From a checkpoint of a small transformer trained on Wikipedia: width 512, 101M parameters.
MLP neurons of a small language model. Each row is named by its layer, matrix (gate and up: input weights; down: output weights) and neuron, and shows model dimensions 304-431. Each number is 128 + 24 x the weight over its row's rms, rounded and kept within 0 to 255. Numbers have three digits each. A neuron's up and down rows have the sign that makes its largest values positive.
After each neuron's rows, "fires on" lists the tokens most often at its 100 highest values on Wikipedia text that the model never trained on.

L16.gate959:113104161150130132111116086155091127167144143153116115163106110133125107169140132170117091111157137106128149111144111093129172172146136148133109079151074138086123157136147091052124101145120134118136161111133115087129173147119117166179144121186130139112100154149133087113149101138172121165135124134170161153109157119140112113123143153152115157112155118114120115129108145113127121139150
L16.up959:121097145129132139119111123111140122106160128121128076096099127126165097134175128130124112129111127095173162131124112117139167125118119143148135132108119141122131143157187115137125093140100127142116131141180160073086105135103156115107115138159131130089129116121163156116114120163142122157137089113146071134134139162115108109110145207157144122131123110125117151123129129154141134157130
L16.down959:105126124136141037108083122140071166154096120129107128145135112126118110112121151155029151081090150106098134130130120150132107124128142122128129134147127170152141100106106119139109136156137104138139153129142119141133127135102107138108139107122142127159137123136103154103102125129152166104118147136117121136000105136152141125097157139130157151128119119125132115126095129102146134165104
fires on: " \"", " '", " by", "-"

L16.gate834:086127117118113154151145137112108097140091087105115144131138145173089095104122158186111094127116118118133072111091096113104060113109110105112090138096164146114129153131133128123089146158161107154113140139143129181177112134154150126102133135103149115110150095149148163112181123147114109095137157150143075161149186109146113107131121117131111160140139128143126114163139156127168114123138
L16.up834:125129152100130165129145119105135101089075101118089138121178134123152177096139158101146099095146127135112120119162127194150090182122173093147063138138129119098144166105151113132065154104140136173103178125125106134151093174124133128121145124108185142131146139148141167118130102158137132129100143120115096170134152167185150118148118121131125149136148153132141141145137118151132138150097
L16.down834:146116119150137147116133124144148105110131134128115138154140192129141146137124144129137090108131136155106121104133100103160142182140136142154149143155060142144142129103103126118153142128127124150118130129129126144153090106145150121118157142142139155094100086132142139081160121141105098138162123139138120117083122145150142128104087132099124123155136178170164134112147128133174123084102
fires on: "1"

L7.gate1512:089094116101165116116142128142124128118157162121131138077134114106114138110081128117114118129131132135117129116150113135197098112131141116106121124168107134138139137168152109116153148116116172129116116142121114091115087103138084152153135113077146104104100103134111149116149099141122140116137157107129155125109099111149132130169133125138127104188135133125132118096109128180098133110172
L7.up1512:132142121108117160146138142142135141114119103130141142140107145168149149098139140122126166152123141143107110122145146130089160126123095131153137142094117071143163115109099187164128152098168152120138091176156134114158098149146166098141109181130141112119121129128121104100088123179132121114095090139133148167133152093129118111133110165143149089148114131124134137103137160111113115148121
L7.down1512:161142126114130169127151122103123076150139126131139127111153097169103129103209119163118154124088130120124101167118147098115114174126103146122117108086096122072096129139161196133147157115110097136110160166126159129147144148104153114114092137129122092094098116118122158105113152154163104152126109108128126119124140148136116131108153143117131120081091139088090187129150119137115109115116
fires on: "p", " P", " p", " North", " ap", " Carm"

L16.gate196:108086135119130128104149127104156089134081135157135107114126127106139144152121165150157094119150107136121174107101104143112156123151148121114143132109109106129117124110108102126161160106121118093159130145147153112121119134143121134099124129131208143092109111122147166117120085072130127109110150133117130145128102138173141116095122152137131124140155119130071120161139167182132138162134
L16.up196:163087106132158108154097101131103077129142104115111144120138081119169074191166110128133134093153126165155159122150130128128106109138138088090113121142081134157167142139130067140119145130138123124155081168171076113100166099077131111105116154111140125129089109112129172113098151146116130144127129147126117157129099143119110110129091151137115113124156121152135138134135128133147097181139
L16.down196:062148147121148100117118148126094097115133123113131123143149112130116120118117139144146143098133164126144124141124121122146133103123109140146117121095112152112132113167112092131144122112160118144095142147167139154153121111138121126143065123100144142123145156079144133163164117113165118141123121158128117129010137165107167117108068133118123099111111111127100129122142103114138141144143
fires on: " \"", " (", " “"

L16.gate140:106136114141139175097113111131163162133093158116111102132158142140149129130123172123142121102105096112105093122103127107112136179150150150101113104142145086134138124138129137145141143153150103128116099161130175169139143144151150135126128119093159125104100127137156145095119113105166166092102122161141113106106114080160138116138150173132131105133137147158064083126145134131166104148168
L16.up140:115119139113128088117125132110123138134125171134114137090167100112098154131092124102112142131167130147121096088100134138111127100119165145100130099113146085137112134113128090131143162120128122120138138116130170123161137133148158137072127088151146090121115183164129209106147093111161135105117127110058145176143108108149151122153098110117081087145143117119109122132135094147126101151127
L16.down140:108109160112136166156108122119117177119120115116133116135089120129142139149160169087105100138124092160101122139110081134129121121146091122126144125136086116097147158107115132134136113131118139118125120103153155109164118139163132134135121107126153131109122086102138104109123128150089108138131142145156132105128115126114124139119145145158095115153119066118145130200128197134124112100150
fires on: " ", "2", "1", "-", "–"

L16.gate1141:102095137162149133067104146078180113109088185152170110154152179134074124133113104171110117123161145094118121131094104101115116121114135126133141117107122122169144093112090147123119131139116139137158097161152133113139109111140131141125142117139137141093100134136107140133136148131137169054126111101144096155103115115105130146123095132138138100100153104110063083122103168113116082146141
L16.up1141:131152134109108149089140132133153114111138100118156103169171136127112178128105115099116100139168136098164115130136116148132107124096176154094161097137154103117129139129100138093102160087163115166120142162118150138156114065120121122118137130118161170121127095132098131113097171133075134119125124144114137139143157150111150120100088148135135091109100127086101121107149129133175153153122
L16.down1141:080108124134136156165126129153073123132164120111122131116136135109148114130132173114123130112123129137135128126148115121153117134147077080160125136154098148133122170135083111138138123140096109100131136129087114160136113155123129150163095115120119144088135105139146125119131116150131115183144092135131169059120130153102116116096088121137146128161132167173123138109139111113176169142137
fires on: "2", "0", "1"

L16.gate1268:134135123120171150102155134038133101140100149139145114136144151111148139130108120122136141117156151091141108127133110108078077137127144145186139116127098133150124112113136115122180141142131093097144129052124114115128175184136174154118138130112111150131080115140133120137138124152118105133085115145117170154109148151121137123109163116175144129131110126100078072139093138137138097121112
L16.up1268:111138143097127140137160151120136091120153084130119128113148178123157120123133100093161121138096165148114112174123107115103152159099158139126123115113127104143107131177122134147130155128111106173120159095139087085143144093172116147107132114135163144157111147131129146107111144097111135155103127114130112162132153153123113074105138162127129113137188148112158121123129104176151113135134
L16.down1268:098143132103086131094138120117130097154098139127114147161081143133110136129127104107140122129166092119094137121087163091177179145135123131136162108098119163083135115138086103149135136110143097137155142100101133130107112160162131142097105109125156105099151114106122125154132114127102138121141135110142141145014122124124126120146123105141138137159153129136088166136109134123167136145144
fires on: "-", " ", "1"

L16.gate1232:110093108121121151090088119117105137127126135158131151189098136129108155149140104122107150095122147090129180143118075129101120110126121118143135067082113112138119136138144114126125105131103119109166126150112160158135124152108171153134138116095135122104128103136140162151114105156127139138145137127202101134123149157114126122103119120118122109127190100115100104105163141132102113123101
L16.up1232:125129111141132146101134111096122125102098139127121134110134110098124113120147117143147132138116128091146107209123098127148087102124173100138101132138119112152103138170126128134115099070168182112151102127115133114126114153127152140108168098105125118130143135112116123163138159091126133160128138165141144099165111137113144122158092113077142151122102149152126095151114130120130157117131
L16.down1232:138120135160110139132107105084114137115080117112096153139107133159172119110123139143127122121175098103106116139149151116159154127107148138130124151127109138173129107169102137108117113120122124097132121140101130129118102132151166140118115147113135142105148090122117151085137123124132111105124077122109124122100140159100142067153121129161139138113097143131130170113132131120136112110148
fires on: "0", "5", "3", "1", "4"

L11.gate1177:095162130165166120080144151135109156152125159153063128130164104110130086149106141142150125126107152129122133138125115104107118194088087119149083100129140103146124125135119126081150112129125123147183132104152153133131093118114108088129152120135068110104141147173143063155157128136158151137148137093146130129110133134106141086140121137132145127105096116117094114089148134132108049092133
L11.up1177:138130114110096135121139101142147092143136098134153124135131131137148184137087087122107137112134140115131105132139113144112128104130125143108123132115127093098098100114104106112179118110109147153131156107131123065123116108129122114091112120106138130106110128166163115142139071127090115137130083147156139132128125142128093171099088094063089114092131153113119131136139129147138140126114
L11.down1177:141127127125115143129103170126091160153108128118076076121157096131145126135127098112144112124143101139143114109159130148109109160076143115162147118089130092136123122125142118120124135138112158118125084155116118139119106128130107103133147105171119124143149157105164133127112135123125087138106140116096127081098100080139146140140081106119127103100124141111082117070130095123139147072134
fires on: "1", "8", " time", "2", " season"

L7.gate1014:138093125163134119094116161116144164162085117169140122145125135153172115129140155178085127122114142124121162117119103115108152139134117126120157110167115112123095114138133117113111135171120129110135132110152133095123097185126100112119143118123139158134155105111132156121126143149111136147133135167130147140134120148156149122072164124101134132138141135106016129122134142145141142148188
L7.up1014:173111136181091121125135117113140121124112134147120115143130156148112119100154130135085157117106123092074136087106117127134145133134134154127159121158144129174128114166153150138102122163116128133112135114148150119119118163128098124155189108131140173143113127102111121091137135106115176153089118145109173113121088124171064148083146124138130136117150133134075135142115125118119114100169
L7.down1014:154151151058127133130154110122116092116148156079134135118145137099089146127105097100140104106133116145154101155146118142132145135122125131109138119106114143136121087112138136146146144113112133122158133147104141111130127073168133132109069141168101105148113140158140080125142095135127106157138115101112118100130160140119120138176099092127123142129097134109223169127141100107115112129083
fires on: " G", " U", " N", " next", " by"

L16.gate12:125111122116193111125123153115182122126161154109145116126110063188139093113091142170111097091137116110157146109135082137139129137152115118131141091121137124139134148124141102110083107117138109131142144113180151137135155110107155167123154124144131118155180116138127129105163104068077128130145130164099163144136093150159118127117127146088114146138139111151103121109117116137148138164188
L16.up12:156119165127135127133125110109091101105184098102155122144125103146212128139178140149125144107123127130097156145120091092136128139094137144126115093097082145151136107134127138139115125146148115137145139132156121158120135167129102111137114163140136168134127114072130133135123150086186133153125122109125109131134103151123111119148100193131135119149130122100136141197118147090137141161130
L16.down12:103155126142141081186142127141142132127148110160089110122120157092119105177142190164177141091141135110103151119137142149149109132131098095144121114122108165135082145112105140115176108129142127118127129153132143144113127100080131154094082154101125125122111140126109151148152108147145140160118119152133124101015129185134125089139151147120127122120107143107124155109130114119117138145093
fires on: " \"", " '", " (", " “", "/"

L7.gate1133:161141098150118119117170165156125135157091157124060101154130129124184087175131115121132175130127120136094120108123076134087135134152097107121152109142124100170125135158136144100110134146108120110122127111168120089140139127123120117153105155142142123134119112121172179119146116120116168098105137205136132146135081107140151120120110145086104106145125173169089108176137130126130161119180
L7.up1133:102135123138143098117141116086136104088087152148100080116125133114126116098115124151117148120115130107103106143080091169094135112070117086117106152164157154176100143095155134128093122099109149121171109094148171125122121116169149147144154127124152111125137124104173127110116111123109103142092078144131143137121091151169118136126129169101129170138179151134156150157160163120122147107138
L7.down1133:155147129100130157118103141127120110125156122116223167111149089149181089128116174135113102104135152110138111148188134148084153181156141151118103130094147152177141112179105156147113112147133110120114119131161089117114179136123126083140116106118152142140101132146093130151148143131164113117133144151095132126170150110099111159130138151140095125102137112104109102105112148124157109146113
fires on: " this", " This", " latter", " every", " Every", " another"

L7.gate1491:084133150149153125113107127185102133126163085154159152144139103159144134126109180120115117097122140108112197138108092087147131158133125171108148111133130114139139132146118123140168175165119082120107192101095109097121167126114124115090092125104093158131093100151121143156146153135107109153095173138155116092122131122151147101100115097132130140129094155118109121128159113135120161149170
L7.up1491:127111097137086146103130089103176121153126138174130103153117142146102100134138125160094154124114135127096111115101112111138124117121113140104108125121134091143093116151154103140107128131149103156149088120166126148158076153149118151131133124119136145133145093136145147079129111102113114155164134188115102142110101117163140112133147158141146149208144114132124157121104151142102115132124
L7.down1491:140136147113104150099134087077134194116106113143168124172102163141095141144148160128091138134062137119113119111089166104154125171121159127138115143122097128122160130100134131160130092130160126090137115117116104113135104125127070131136167136113131167118101144137124142112096178117136133112109124142120086119134096157109147154094165168159116121139124107110146114080150135151151127145146
fires on: " N", " R", " S"

L11.gate1194:145132104130131133130156159126148154134138167068152102184120147159158145130127103142129124151112083117162147129146178105090142138109124105110134107133108095115124122116140111104160142094148098148163112147145145124171117124129107093124125152075132103123152141109116152119133107140118153111129140127110118178157134133110110129125113086124101111126095155161138145149114145156142105157149
L11.up1194:123127112138127200142136131113131105142145127085125124148115125128107089108152081136120092151114146098148128131114124127102141100107110088178106150127108125112106153176142151138111142098163134133121112102139096130092115120146131125146122115125120116093111123120123147155111114134150104104163108113114150072127114140133078169067116091145127119155153127176107161114126111119108114098140
L11.down1194:139151147144109140147148173149121143153129192158163104185126070136117110151123159131094132106118119145115143139145124118103144106141147119110158062123156112143133146103128121098143114139154160141121107106160132115144119102143100145155160169159155098129138148126106105125154138133077115151094126131163083130128126073111067083147170121085086123119130114134134185138152156130118132168153
fires on: " and", " to", " with", " in", " by", " for"

L16.gate1606:113151118121173124131104137108104099154126170056115111134150155084087087119136115141080099118083105103113111155121131114111163126138091109147123089127164134131132138148135100134126128113150067121148141102151116152136118127138124135142125155105123112136118163120143117129113132116121126151096153096141135144153136127150141110151131100152178145112108167127119099133097125137099107085122
L16.up1606:148136108118143146132119116131120094138096122125151119096116120140100101090096127150122147149129114111121150156134121147119145126152147088182127141120124165129102146110126139096072112127120149143115168081124143138137108123161150149114136135146161143127117140104136138117142129133151109103118125110101161114168136110146115136065131110080138113141164138093110139123129125115112086132153
L16.down1606:135075111125132137118148122155120122131114130111121104112109153161125168103120142076107149140149141108109093128156124080099162128132172118070145121153170140077116096104162158119109129128116119121135108121140132147171138130150181112093143107121122128151138122099091169155138083096077124114140128146120144164100132116101119134104137098128095078139130133106107103134136113155144144166145
fires on: " and", "9", " for", " at", ",", " of"